config.toml
hidden_act = "tanh_gelu"
bias = "all"
beta2 = 0.99
doc_mask = true
MLP neurons of a small language model. Each row is named by its layer, matrix (up: input weights; down: output weights) and neuron, and shows model dimensions 128-223. Each number is 200 + 40 x the weight over its row's rms, rounded and kept within 0 to 999.
Before each neuron's rows, "fires on" lists the tokens most often at its 100 highest values on Wikipedia text that the model never trained on; "fires in" lists the words (lower case) most often at its 100 highest values on Wikipedia text that the model never trained on.

fires on: " as", " ins", " at", " and", " the", " including"
fires in: "as", "at", "and", "the", "including", "it"
L15.up501,227,219,235,260,234,216,207,220,169,249,260,212,163,193,234,241,127,204,247,111,188,228,212,237,307,133,185,148,214,169,198,145,211,234,201,215,206,261,220,204,309,262,175,78,162,143,145,224,236,193,180,230,241,221,192,271,160,166,189,209,205,176,242,205,215,155,163,122,219,204,176,152,165,172,187,182,226,222,264,174,151,195,207,148,170,141,215,199,170,253,154,204,172,154,223,151
L15.down501,206,206,123,230,147,146,133,246,203,189,223,189,166,219,185,145,268,186,185,213,218,194,165,201,195,220,179,199,201,143,234,210,171,213,217,178,211,189,244,188,147,179,260,145,131,235,218,255,193,180,228,244,241,196,232,152,242,150,213,275,175,180,133,240,204,224,197,234,188,177,188,161,144,266,275,156,159,203,123,225,254,229,261,223,193,202,219,183,175,256,203,151,180,279,139,243

fires on: " other", " of", " following", " such", " known"
fires in: "other", "of", "following", "such", "among", "known"
L11.up601,181,213,182,208,166,172,171,207,197,202,204,202,201,219,285,162,203,200,174,182,207,165,231,230,222,125,156,185,229,182,271,130,225,263,194,210,271,240,251,169,209,233,228,129,159,226,153,249,214,177,154,243,166,200,278,223,171,177,225,239,154,160,223,167,258,214,254,234,152,260,260,169,223,164,158,83,194,187,193,142,183,193,230,239,203,194,213,202,182,134,208,121,225,307,256,192
L11.down601,244,128,151,296,165,189,175,192,197,247,191,220,211,176,231,95,225,163,264,193,187,190,162,213,153,219,258,200,191,162,211,200,242,183,141,180,191,227,205,165,175,155,223,207,235,191,177,254,237,219,186,259,217,166,162,236,225,186,183,207,167,222,152,197,221,193,237,183,247,250,173,208,180,134,202,189,160,213,286,146,138,216,167,131,242,233,215,146,271,232,155,129,267,216,266,187

fires on: " with", " met", " a", " included", " featured", " by"
fires in: "with", "a", "included", "featured", "met", "by"
L3.up733,162,198,197,206,211,181,246,252,146,225,263,191,230,217,191,158,173,236,134,185,196,110,247,263,246,145,203,149,213,204,200,202,218,328,171,206,249,215,218,261,205,189,188,226,240,216,162,151,202,155,146,201,260,207,240,225,159,177,278,244,212,204,225,189,248,211,190,189,168,271,234,179,138,211,144,130,219,174,244,221,179,182,237,280,244,136,150,209,240,177,174,176,215,275,195,248
L3.down733,174,227,220,198,237,199,194,184,150,310,223,163,203,230,227,63,152,277,179,176,167,225,197,178,197,140,196,233,123,222,213,249,273,193,236,163,217,200,184,208,202,248,236,210,208,190,161,133,89,234,136,145,181,192,233,183,192,129,164,108,213,238,239,179,169,222,151,206,203,128,155,129,227,215,176,135,237,259,242,219,182,213,257,252,234,192,178,141,153,170,197,228,205,202,249,176

fires on: " as", " Villa", " Jo", " by", " with", " Santa"
fires in: "as", "by", "with", "santa", "san"
L2.up496,147,151,227,181,188,214,243,218,241,234,255,199,209,242,186,254,145,212,187,129,263,106,198,207,163,272,226,172,216,258,165,157,260,238,165,95,253,217,183,221,221,255,240,132,203,210,190,186,197,168,217,339,228,221,185,238,153,189,172,180,153,196,231,202,230,195,257,264,145,218,200,114,199,138,137,205,299,295,190,237,247,162,231,278,185,206,251,194,214,227,147,208,240,250,217,299
L2.down496,214,229,226,223,257,180,277,188,132,227,202,165,211,166,197,205,134,191,193,227,144,227,163,170,120,188,205,223,237,177,238,196,216,208,177,191,228,194,218,178,238,244,216,133,215,223,128,205,270,151,175,238,235,240,188,172,169,225,234,183,151,188,94,175,197,185,139,231,219,203,158,225,133,119,224,220,173,193,194,267,174,245,276,246,209,210,155,235,157,173,285,245,285,205,206,174

fires on: " an", " be", " The", " a", "An", "The"
fires in: "an", "the", "be", "a"
L3.up721,231,226,218,213,149,161,242,162,210,190,256,242,207,173,134,169,103,150,215,190,167,164,209,264,211,211,221,188,245,185,174,176,225,195,178,207,232,264,192,127,227,253,139,184,190,232,186,186,279,204,180,165,248,222,243,208,137,184,188,138,260,216,203,192,167,247,180,183,221,197,172,222,198,175,223,256,160,163,250,176,245,181,198,167,144,193,250,208,210,235,216,142,171,215,184,188
L3.down721,222,195,177,122,193,174,239,158,226,200,155,251,258,222,228,193,194,191,243,206,210,198,245,175,205,141,180,242,125,219,184,190,190,102,265,147,138,119,131,199,203,166,286,189,181,235,225,195,199,195,208,231,176,188,163,200,118,160,219,158,221,169,196,162,239,157,237,228,144,165,211,178,167,247,262,198,247,245,175,207,207,241,223,273,150,182,260,157,188,186,227,209,188,176,158,119

fires on: " as", " to", "Pre", "iti"
fires in: "as", "to"
L6.up685,124,168,175,277,163,187,178,237,203,165,239,210,249,236,158,186,160,143,140,181,190,191,185,270,205,200,233,221,210,199,176,206,295,247,197,147,228,230,188,271,259,240,215,153,201,275,190,175,189,209,173,200,220,177,240,221,113,217,174,235,259,230,245,188,259,212,258,271,148,246,179,250,270,139,124,158,280,215,149,223,280,207,194,268,196,227,232,241,227,136,187,203,200,241,211,285
L6.down685,174,274,239,150,210,208,204,174,158,154,178,231,296,177,263,216,212,231,319,163,237,185,208,116,219,225,245,209,153,197,212,150,194,128,253,280,183,196,154,185,232,199,170,257,234,202,211,203,229,172,205,211,172,192,211,231,250,191,275,117,150,238,194,196,229,274,140,206,266,146,171,206,205,152,172,191,198,154,190,263,152,253,179,204,186,256,173,201,202,249,230,175,219,216,128,166

fires on: " and", " to", " States", " then", " state", "ta"
fires in: "and", "to", "states", "then", "state", "colorado"
L11.up166,125,219,246,154,174,181,196,223,231,203,246,241,165,214,268,235,236,176,233,193,205,179,226,218,183,196,204,225,140,230,204,151,188,203,209,222,256,203,178,197,201,231,281,149,284,247,200,150,245,153,249,179,229,181,157,246,167,244,173,209,228,152,246,193,252,240,224,280,171,218,245,143,156,155,203,203,186,206,157,156,168,147,196,168,241,238,190,176,217,199,122,146,208,228,186,187
L11.down166,176,236,195,187,181,230,265,237,205,156,170,202,159,233,218,226,161,168,202,182,164,161,204,103,226,234,190,229,197,196,214,202,223,183,240,222,211,237,222,201,228,163,252,251,244,199,147,211,237,194,195,224,229,257,222,191,134,195,183,122,115,245,219,155,188,199,219,244,223,145,143,132,186,224,214,234,189,134,219,167,230,220,203,269,245,91,192,202,141,238,243,85,216,226,193,287

fires on: " by", " to", " with"
fires in: "by", "to", "with"
L11.up498,110,176,256,193,233,139,220,228,251,268,193,195,220,227,192,234,210,170,165,215,179,151,234,275,216,158,163,244,163,270,209,226,226,218,197,148,322,155,264,217,163,220,241,162,249,227,159,198,176,182,203,187,227,172,217,214,162,243,208,318,207,154,210,117,202,256,252,222,133,260,238,152,201,191,181,163,218,211,199,212,155,204,280,246,200,236,167,155,198,166,134,210,154,274,249,287
L11.down498,205,169,205,238,215,166,185,235,208,209,267,189,231,199,161,225,214,208,257,198,213,144,157,209,252,139,201,228,201,193,194,187,166,191,145,237,191,169,172,231,177,224,190,162,229,198,176,208,196,205,129,281,267,227,224,185,230,199,237,254,248,245,162,171,218,202,263,206,119,204,198,198,172,175,161,149,172,211,272,195,194,158,204,202,268,127,199,126,247,164,235,149,235,278,307,193

fires on: " as", " had", " from", " have", " was", " with"
fires in: "as", "had", "from", "have", "was", "with"
L12.up430,117,208,178,220,188,142,220,162,187,243,278,196,216,187,269,216,266,195,174,179,194,175,257,188,203,199,130,210,181,193,275,188,285,265,166,202,244,252,245,178,209,262,253,204,245,236,183,224,157,169,176,181,221,164,163,178,169,210,236,217,232,169,238,156,242,235,286,189,196,227,312,163,230,170,178,125,275,150,210,201,192,221,278,229,177,146,129,260,287,200,169,175,190,240,212,264
L12.down430,182,199,230,212,156,116,136,179,175,247,238,224,243,140,209,216,179,187,132,206,202,185,208,182,57,222,227,132,150,255,199,236,200,117,182,167,264,225,118,256,212,217,190,209,225,238,204,189,218,196,137,197,237,210,164,182,286,269,218,222,274,148,242,169,215,183,226,199,229,220,222,207,184,252,236,211,225,205,207,169,246,165,196,197,272,180,159,245,284,137,204,189,116,184,208,199

fires on: " to", " he", " fo", " po"
fires in: "to", "he"
L6.up716,249,187,201,250,211,176,168,238,178,186,206,222,223,125,175,227,259,179,200,152,171,141,236,235,194,162,229,205,174,226,155,172,251,115,164,255,229,245,219,210,171,195,158,152,236,271,184,201,206,183,187,191,263,171,170,247,114,236,215,238,200,193,200,191,249,241,243,166,188,175,160,219,226,163,194,259,237,168,245,126,290,183,174,233,174,214,160,224,211,237,153,236,162,206,194,191
L6.down716,240,220,113,119,169,178,151,181,187,218,194,177,163,250,221,154,223,192,186,159,233,281,192,260,199,185,238,216,211,180,133,211,177,194,245,178,215,158,198,205,103,176,186,182,179,138,233,254,123,246,232,197,155,220,186,186,260,180,213,224,214,148,292,188,221,240,173,210,229,223,195,228,225,209,250,205,242,232,161,233,211,238,240,155,216,235,204,244,216,311,208,219,187,259,77,184

fires on: " the", " was", " a", " and", " also", " first"
fires in: "the", "was", "a", "and", "also", "first"
L19.up781,147,154,228,224,197,197,242,121,119,262,237,220,225,235,248,172,202,203,115,206,144,113,185,247,220,217,249,155,194,218,165,175,262,261,183,253,248,210,199,170,224,248,154,119,158,193,156,174,281,192,223,148,243,181,217,277,158,186,234,198,256,158,204,213,189,151,164,169,236,219,263,184,157,222,210,233,244,141,196,210,147,196,205,228,223,131,192,202,197,210,155,172,142,199,240,143
L19.down781,166,252,215,158,195,195,158,216,208,207,231,214,192,226,128,129,164,204,212,207,238,181,131,168,150,214,203,190,226,169,234,246,166,210,221,157,203,174,166,224,170,170,180,233,184,157,181,177,190,141,206,225,258,165,204,182,208,253,207,204,222,197,166,117,173,215,238,186,216,176,142,169,190,185,222,125,214,221,241,134,238,286,176,205,144,233,212,311,120,185,280,250,242,235,221,215

fires on: " as", " than", " being", " like", " to", " called"
fires in: "as", "being", "than", "to", "called", "like"
L12.up738,168,198,163,278,170,186,132,210,174,213,334,274,200,229,135,225,152,193,219,217,252,213,206,230,248,148,182,167,243,203,205,213,189,211,159,210,224,271,188,191,250,235,156,212,201,211,147,193,256,212,109,217,199,210,174,147,159,235,316,177,226,211,221,205,281,216,266,237,131,195,230,215,266,187,161,218,257,161,212,265,147,89,277,138,165,207,231,206,256,207,152,112,193,274,229,250
L12.down738,196,213,223,237,180,254,139,207,182,179,180,155,256,256,193,244,263,199,239,160,246,156,277,245,247,120,263,139,228,195,230,253,200,204,234,208,193,166,194,218,205,151,167,220,141,183,183,197,167,261,193,123,116,230,191,68,206,231,229,204,182,222,251,163,265,186,196,287,243,183,169,260,201,229,222,157,174,198,167,173,182,190,269,186,223,288,221,254,163,197,244,153,175,230,264,241

fires on: " to", " of", " described", " had", "ti", " number"
fires in: "to", "of", "described", "had", "platinum", "number"
L5.up281,188,190,272,198,184,186,95,185,181,128,231,194,234,201,273,199,247,277,144,148,206,177,174,207,190,218,226,168,183,189,128,218,284,242,166,194,260,267,189,201,253,247,167,165,214,219,158,151,162,245,131,201,189,175,173,154,160,211,206,212,193,172,181,158,198,172,190,230,149,283,161,249,261,214,244,96,263,181,172,201,193,182,205,224,202,189,248,198,255,215,149,246,222,266,200,255
L5.down281,230,261,161,160,196,179,135,141,196,173,196,173,225,191,226,249,165,198,190,192,154,130,280,214,210,186,226,242,193,192,119,191,128,222,200,225,263,183,188,242,215,197,193,214,149,272,145,250,200,184,240,222,192,189,211,139,152,178,244,120,229,178,266,180,206,212,135,192,199,123,218,160,281,257,213,189,237,191,206,209,177,212,249,179,251,218,202,272,194,174,241,155,172,180,243,215

fires on: " for", " Ale", " of", " Jan", " at"
fires in: "for", "of", "aleksander", "at"
L3.up370,173,122,202,234,125,178,237,160,211,234,186,212,255,181,253,202,209,151,209,193,213,147,146,195,216,224,134,155,139,284,239,192,212,193,185,130,226,201,200,304,230,212,138,229,221,211,156,238,174,198,200,251,215,93,247,201,148,243,212,260,211,106,244,188,244,263,279,168,149,216,260,148,201,132,210,239,223,271,202,204,183,145,203,220,266,196,157,189,254,221,255,204,228,224,244,272
L3.down370,252,200,161,241,166,196,148,217,269,178,242,221,135,197,251,215,182,77,258,187,236,218,220,134,173,195,206,174,181,220,218,182,203,120,233,156,222,263,174,203,205,228,169,245,197,212,143,188,232,202,211,170,252,197,194,118,185,199,220,251,246,181,183,249,209,210,277,154,182,196,233,237,218,238,238,230,154,181,240,163,175,142,196,156,210,166,239,183,244,191,271,189,218,251,186,211

fires on: " before", " On", "On", " until", " From", " on"
fires in: "on", "before", "from", "until"
L5.up641,222,148,165,196,186,240,145,218,184,164,236,254,229,209,276,178,223,194,161,221,218,204,173,190,209,116,235,181,186,281,111,228,199,177,186,165,227,166,160,268,285,236,143,209,340,204,170,243,139,193,264,173,178,143,209,159,126,201,209,167,164,176,155,226,236,257,148,218,230,274,177,167,188,204,187,203,205,228,213,273,186,175,244,217,189,135,164,179,233,169,71,197,258,213,221,240
L5.down641,184,158,140,216,193,212,179,190,234,188,268,188,168,161,169,143,201,173,219,141,147,217,199,196,190,205,145,240,220,231,148,199,178,192,232,257,205,230,219,221,183,171,272,188,170,193,183,165,126,183,141,178,217,236,142,198,195,185,255,199,233,216,182,269,285,186,275,183,203,190,145,161,240,268,177,150,234,246,256,262,177,221,203,207,246,149,291,181,247,243,208,187,161,204,171,161

fires on: " to", " brother", " sister", " helped", " before", " in"
fires in: "to", "brother", "helped", "before", "in"
L6.up968,179,182,213,165,252,215,170,196,222,213,193,220,254,203,133,227,220,210,147,225,218,152,144,254,267,230,198,215,77,260,204,158,207,228,202,173,231,183,190,210,204,189,226,208,261,203,171,232,211,127,273,199,195,200,204,182,154,277,179,213,252,188,271,187,224,273,218,212,209,285,216,186,223,174,191,194,235,258,205,197,205,225,266,172,217,188,139,143,195,178,185,201,208,236,211,207
L6.down968,200,234,220,208,191,246,154,236,251,185,254,214,162,181,228,183,223,210,304,238,220,216,200,162,182,154,187,280,214,137,174,273,168,149,172,219,227,241,217,245,109,240,182,116,288,126,197,199,211,192,178,233,256,248,249,202,209,133,161,252,199,142,148,128,210,161,210,230,140,177,184,122,187,188,199,187,283,171,162,215,122,200,193,280,237,220,216,199,149,210,178,223,221,279,136,193

fires on: " such", " known", "c", " acc", " including", " described"
fires in: "such", "known", "including", "described", "example", "by"
L6.up461,215,181,193,250,141,171,229,248,203,139,198,284,224,276,251,170,199,186,158,211,197,182,210,270,262,124,74,199,160,171,211,188,173,234,157,120,225,231,212,208,244,195,180,203,146,154,171,192,167,157,179,280,204,146,216,189,165,164,227,184,128,222,231,165,195,210,212,261,204,248,214,239,221,185,206,170,217,207,222,199,208,255,289,188,214,140,242,146,287,222,193,196,233,242,318,266
L6.down461,200,222,223,265,164,189,180,255,188,245,206,261,248,149,222,140,205,203,136,159,183,213,220,207,158,243,172,206,185,202,182,147,165,296,128,194,212,238,163,237,206,212,215,224,220,188,147,208,210,186,269,176,185,168,223,180,169,216,178,248,216,230,218,210,311,211,168,180,230,214,222,211,221,201,181,179,173,167,249,231,225,230,260,143,224,157,200,245,202,237,264,169,180,233,203,185

fires on: " such", " operation", " sim", " during", "ctic", " active"
fires in: "such", "tactical", "during", "operational", "active", "simulators"
L5.up399,194,212,226,213,185,161,227,225,216,160,198,225,238,233,203,212,124,151,160,130,170,175,180,249,209,188,186,161,253,186,184,129,200,213,169,204,250,262,208,189,280,186,222,130,191,79,170,199,144,210,148,227,173,202,247,185,160,139,207,186,174,217,254,219,206,252,218,245,213,201,145,230,221,149,184,169,149,231,233,165,266,210,269,184,223,235,261,226,243,220,264,156,242,261,348,243
L5.down399,249,172,186,167,199,224,181,198,206,201,189,185,226,242,215,149,92,151,209,164,179,226,247,122,224,151,176,238,241,283,145,179,147,255,231,234,219,247,144,180,222,204,266,137,201,236,222,174,227,204,194,184,258,196,141,161,205,209,170,244,242,198,236,232,250,262,165,213,266,190,142,212,179,248,177,199,186,133,200,258,209,217,177,174,247,136,229,125,153,273,147,217,216,262,225,146

fires on: " to", " as", " described", " of", " told", "name"
fires in: "to", "as", "described", "of", "told", "tells"
L6.up969,201,213,200,216,212,220,108,164,246,161,244,260,213,231,212,241,181,224,247,237,242,230,194,206,238,138,148,213,187,226,189,253,202,248,178,207,252,238,203,199,136,231,246,126,170,175,117,232,113,212,137,229,234,160,265,184,149,221,244,203,257,178,222,212,244,192,224,245,153,260,191,209,256,100,184,144,281,239,155,257,156,100,263,166,187,206,268,224,239,212,174,117,200,268,205,217
L6.down969,207,218,280,200,214,212,212,139,189,159,231,211,210,238,194,201,214,198,136,150,213,143,217,223,207,233,166,178,208,216,156,253,230,167,198,238,283,184,160,227,113,149,195,203,145,205,194,181,223,196,222,141,180,216,143,166,171,151,232,188,191,157,203,124,158,255,161,166,136,252,140,271,299,211,229,221,176,197,159,222,262,147,256,283,186,196,213,244,189,120,299,184,205,244,207,253

fires on: " he", " as", " Pre", "pre", " to", "Se"
fires in: "he", "as", "to"
L6.up794,164,157,192,231,250,194,173,239,184,172,264,212,214,188,189,273,188,172,174,160,188,159,145,251,201,273,211,202,204,235,226,183,244,215,196,120,192,244,167,221,160,239,254,153,210,262,182,159,206,138,182,189,249,162,172,280,131,221,220,156,202,203,228,184,215,188,220,152,189,227,211,223,205,231,120,220,278,188,277,214,214,226,174,163,186,228,204,192,207,208,170,232,143,220,194,207
L6.down794,209,245,192,127,230,196,106,272,215,222,158,196,173,247,166,158,225,233,212,180,234,206,121,129,176,162,173,204,223,180,180,243,161,184,248,240,229,155,221,273,215,157,259,206,233,171,211,163,151,193,189,178,145,237,184,208,185,162,166,224,218,184,168,173,157,242,159,226,217,125,183,161,207,157,279,196,187,199,154,194,149,278,196,182,176,246,254,212,131,214,267,201,250,183,178,267

fires on: " a", "The", " one"
fires in: "a", "the", "one"
L5.up362,253,209,224,202,178,203,230,180,212,185,209,250,268,250,191,191,199,203,238,164,187,216,219,239,172,140,208,175,154,199,121,222,190,252,213,205,205,226,147,187,129,253,183,139,247,194,162,210,258,209,175,149,247,207,172,195,153,156,175,129,227,198,248,199,215,167,144,179,209,185,206,124,149,144,192,252,161,261,231,237,155,189,305,188,174,159,227,244,171,223,168,192,163,215,209,176
L5.down362,124,220,145,119,278,213,211,212,187,247,133,213,209,131,225,175,160,238,269,189,162,225,168,151,262,230,220,170,254,183,241,162,228,182,286,159,161,147,172,206,216,201,246,232,198,207,214,209,260,207,192,196,224,245,133,250,83,165,195,228,214,269,138,138,224,172,155,188,204,175,227,167,210,272,255,194,115,202,187,244,147,192,180,218,134,198,195,150,142,156,192,189,227,234,156,161

fires on: " during", "During", " accepted", " During", " active"
fires in: "during", "accepted", "final", "active", "population", "throughout"
L11.up77,192,206,217,261,167,147,202,192,170,209,214,232,288,183,208,197,244,217,154,172,239,162,228,227,207,196,171,200,238,174,284,154,197,259,196,209,253,261,197,274,197,195,165,153,228,158,141,260,230,241,210,200,229,153,241,195,167,172,125,206,151,192,256,194,207,189,232,211,220,235,166,220,224,167,190,178,190,165,244,142,231,279,281,166,242,241,234,177,191,204,200,186,217,173,242,172
L11.down77,134,171,189,212,149,235,166,204,231,205,224,120,194,201,245,141,142,186,270,179,177,241,215,167,179,211,220,192,218,178,231,166,229,206,198,227,221,187,271,155,189,170,230,239,169,186,195,240,162,214,208,235,186,217,219,211,107,155,161,317,205,189,215,103,236,206,190,179,171,96,206,140,264,185,162,155,205,173,151,257,245,216,168,243,166,171,210,176,238,238,189,230,137,221,243,220

fires on: " under", " Preceded", " Clade", " Under"
fires in: "under", "preceded", "clade", "code", "platinum"
L11.up1001,148,199,293,168,235,182,127,248,206,228,234,225,211,214,215,216,158,214,135,199,289,159,153,196,187,217,274,97,286,230,229,193,273,243,133,151,241,229,236,180,243,237,228,215,177,227,189,168,196,216,156,180,171,187,172,131,173,203,162,158,191,212,199,170,285,199,261,223,200,252,199,197,199,140,176,104,258,193,172,198,223,152,196,202,218,181,298,256,259,231,139,154,169,251,197,245
L11.down1001,273,185,171,280,227,241,124,152,136,174,234,255,187,287,281,207,137,241,168,171,212,279,215,202,182,260,205,130,211,159,228,188,237,228,201,162,249,191,219,235,288,142,190,237,224,254,159,185,172,178,133,204,221,195,176,193,185,172,192,151,245,250,191,221,188,217,165,151,209,174,204,251,231,115,209,175,240,125,231,194,211,177,298,202,241,253,225,225,213,198,200,234,188,201,225,154

fires on: " number", "ction", " position", " Clade", " code"
fires in: "number", "position", "clade", "code", "description"
L2.up110,165,187,188,210,162,195,202,246,171,142,217,178,198,210,208,119,138,227,190,212,146,116,150,208,208,264,177,162,267,169,175,176,237,183,172,196,232,280,186,221,216,245,227,163,225,168,171,213,183,292,221,186,222,238,225,123,163,175,273,152,220,173,213,187,263,219,259,247,146,184,182,250,265,177,128,190,231,165,207,180,217,214,173,179,167,261,227,252,248,205,179,125,190,300,196,228
L2.down110,127,213,142,229,197,228,160,199,268,163,186,231,212,148,186,207,217,242,180,185,224,248,210,224,184,211,166,217,224,185,147,218,150,236,163,117,258,195,182,228,134,233,216,245,253,220,163,133,180,163,175,207,236,127,201,155,143,143,253,210,220,218,227,231,199,188,193,181,198,218,252,182,220,174,195,260,196,194,223,157,267,182,214,168,265,156,178,192,254,185,186,173,184,262,202,182

fires on: " Al", "Al", "On", " On", " At"
fires in: "al", "on", "alva", "alouettes"
L3.up719,180,187,214,155,197,213,218,202,197,186,218,288,275,201,226,179,214,222,204,182,264,140,174,198,171,224,183,85,186,267,187,201,281,200,133,140,236,195,147,291,191,293,118,194,218,235,156,174,200,215,240,230,252,127,180,208,161,245,174,175,137,179,201,175,219,126,211,229,189,265,198,115,202,149,222,219,237,266,200,270,235,116,273,206,234,167,219,120,214,141,171,178,225,188,187,205
L3.down719,102,191,176,173,226,185,248,219,106,226,195,235,175,187,222,212,197,150,150,196,176,132,199,216,189,141,186,165,143,198,155,126,272,202,212,164,191,220,159,196,248,280,149,201,148,231,166,241,174,199,165,309,224,164,190,193,173,153,244,222,164,154,222,158,190,234,271,246,193,221,259,169,266,171,162,205,213,200,164,205,113,201,237,218,215,180,211,161,213,254,139,229,150,195,281,203

fires on: " as", "iti", "c"
fires in: "as"
L5.up529,189,184,264,209,252,142,218,255,233,173,245,217,203,238,220,227,206,172,166,178,181,167,203,271,191,228,201,115,248,121,201,81,234,255,191,159,221,265,211,161,200,209,236,115,218,219,152,192,146,240,247,296,220,215,267,261,175,172,144,190,208,239,268,225,252,204,253,247,186,171,167,212,182,184,170,145,263,186,216,199,206,243,272,272,189,206,206,185,213,184,190,199,212,196,210,281
L5.down529,167,257,229,221,249,197,154,246,169,101,109,206,254,233,217,191,135,119,262,224,232,181,163,147,188,228,196,149,150,209,154,152,207,242,279,177,254,174,240,174,223,191,224,174,174,227,218,206,243,204,204,188,221,167,277,191,219,290,230,219,240,141,168,250,192,245,194,208,207,135,123,176,199,197,199,246,195,225,159,203,220,210,194,240,221,246,253,221,237,225,197,189,312,263,201,259

fires on: " to", " from", " of", " in", " as", " had"
fires in: "to", "from", "of", "in", "as", "had"
L19.up314,137,234,205,197,186,194,161,163,209,280,267,231,212,222,210,227,132,150,239,173,172,218,256,119,239,215,128,207,272,161,192,181,197,176,192,185,291,298,172,207,225,300,212,241,263,238,171,215,169,210,159,175,198,196,167,118,170,202,264,170,241,151,195,138,195,280,236,191,182,231,215,159,191,203,206,129,233,154,170,198,193,144,187,222,207,122,184,207,246,243,236,264,218,188,171,233
L19.down314,150,194,121,180,142,246,219,156,221,224,184,183,212,287,193,227,236,211,162,159,196,162,184,190,259,201,162,188,183,254,235,195,155,153,199,183,302,229,189,254,189,174,231,217,226,200,213,170,132,262,190,212,200,207,194,250,192,194,135,206,145,185,112,98,252,242,168,245,238,173,216,244,226,138,141,174,219,230,213,191,196,245,202,166,143,240,235,285,121,262,197,129,240,196,224,137

fires on: " by", " from", " to", " with", "ort"
fires in: "by", "from", "to", "with"
L2.up300,129,159,172,190,245,195,281,192,213,171,228,225,248,222,194,122,176,234,147,170,221,122,107,197,191,206,146,187,179,259,176,216,253,186,189,217,256,237,220,239,166,205,225,217,215,184,167,191,200,155,228,203,176,226,228,194,135,236,212,201,217,181,211,183,252,256,249,237,179,273,235,206,260,158,150,146,251,226,200,187,248,120,233,261,152,214,238,127,232,192,201,225,244,314,269,231
L2.down300,255,153,175,199,254,182,153,215,218,108,242,236,271,251,242,181,178,160,243,208,193,277,166,188,184,118,240,255,290,177,161,242,144,147,175,227,242,204,207,248,152,248,189,216,269,209,231,84,195,164,210,196,243,185,256,191,172,208,235,171,188,177,185,179,263,202,235,243,200,199,161,193,210,88,199,237,178,120,217,265,184,254,171,211,248,250,119,151,143,159,222,256,254,180,292,238

fires on: " of", "ern", " at", " Roc"
fires in: "of", "at", "rochdale", "southern", "near"
L15.up335,212,154,255,197,244,153,167,221,233,262,204,189,223,212,183,132,258,219,191,147,226,163,172,209,264,149,247,185,149,183,228,193,176,258,165,169,224,229,225,264,194,179,152,248,210,237,168,197,173,252,153,272,202,124,208,256,123,219,126,190,147,170,308,214,241,170,327,232,227,271,202,160,245,175,266,164,202,212,198,154,176,263,248,211,184,257,187,231,224,202,211,209,120,218,162,140
L15.down335,205,217,166,176,198,263,214,159,230,161,254,199,183,147,266,158,202,210,260,291,208,180,172,187,207,219,158,185,232,233,221,161,217,176,227,179,182,235,221,199,123,208,137,168,204,171,197,289,119,141,238,190,245,241,221,200,173,145,186,239,206,163,215,81,218,213,197,164,140,102,163,230,274,161,205,181,196,131,238,231,199,137,229,223,196,249,242,216,151,187,174,256,193,152,214,173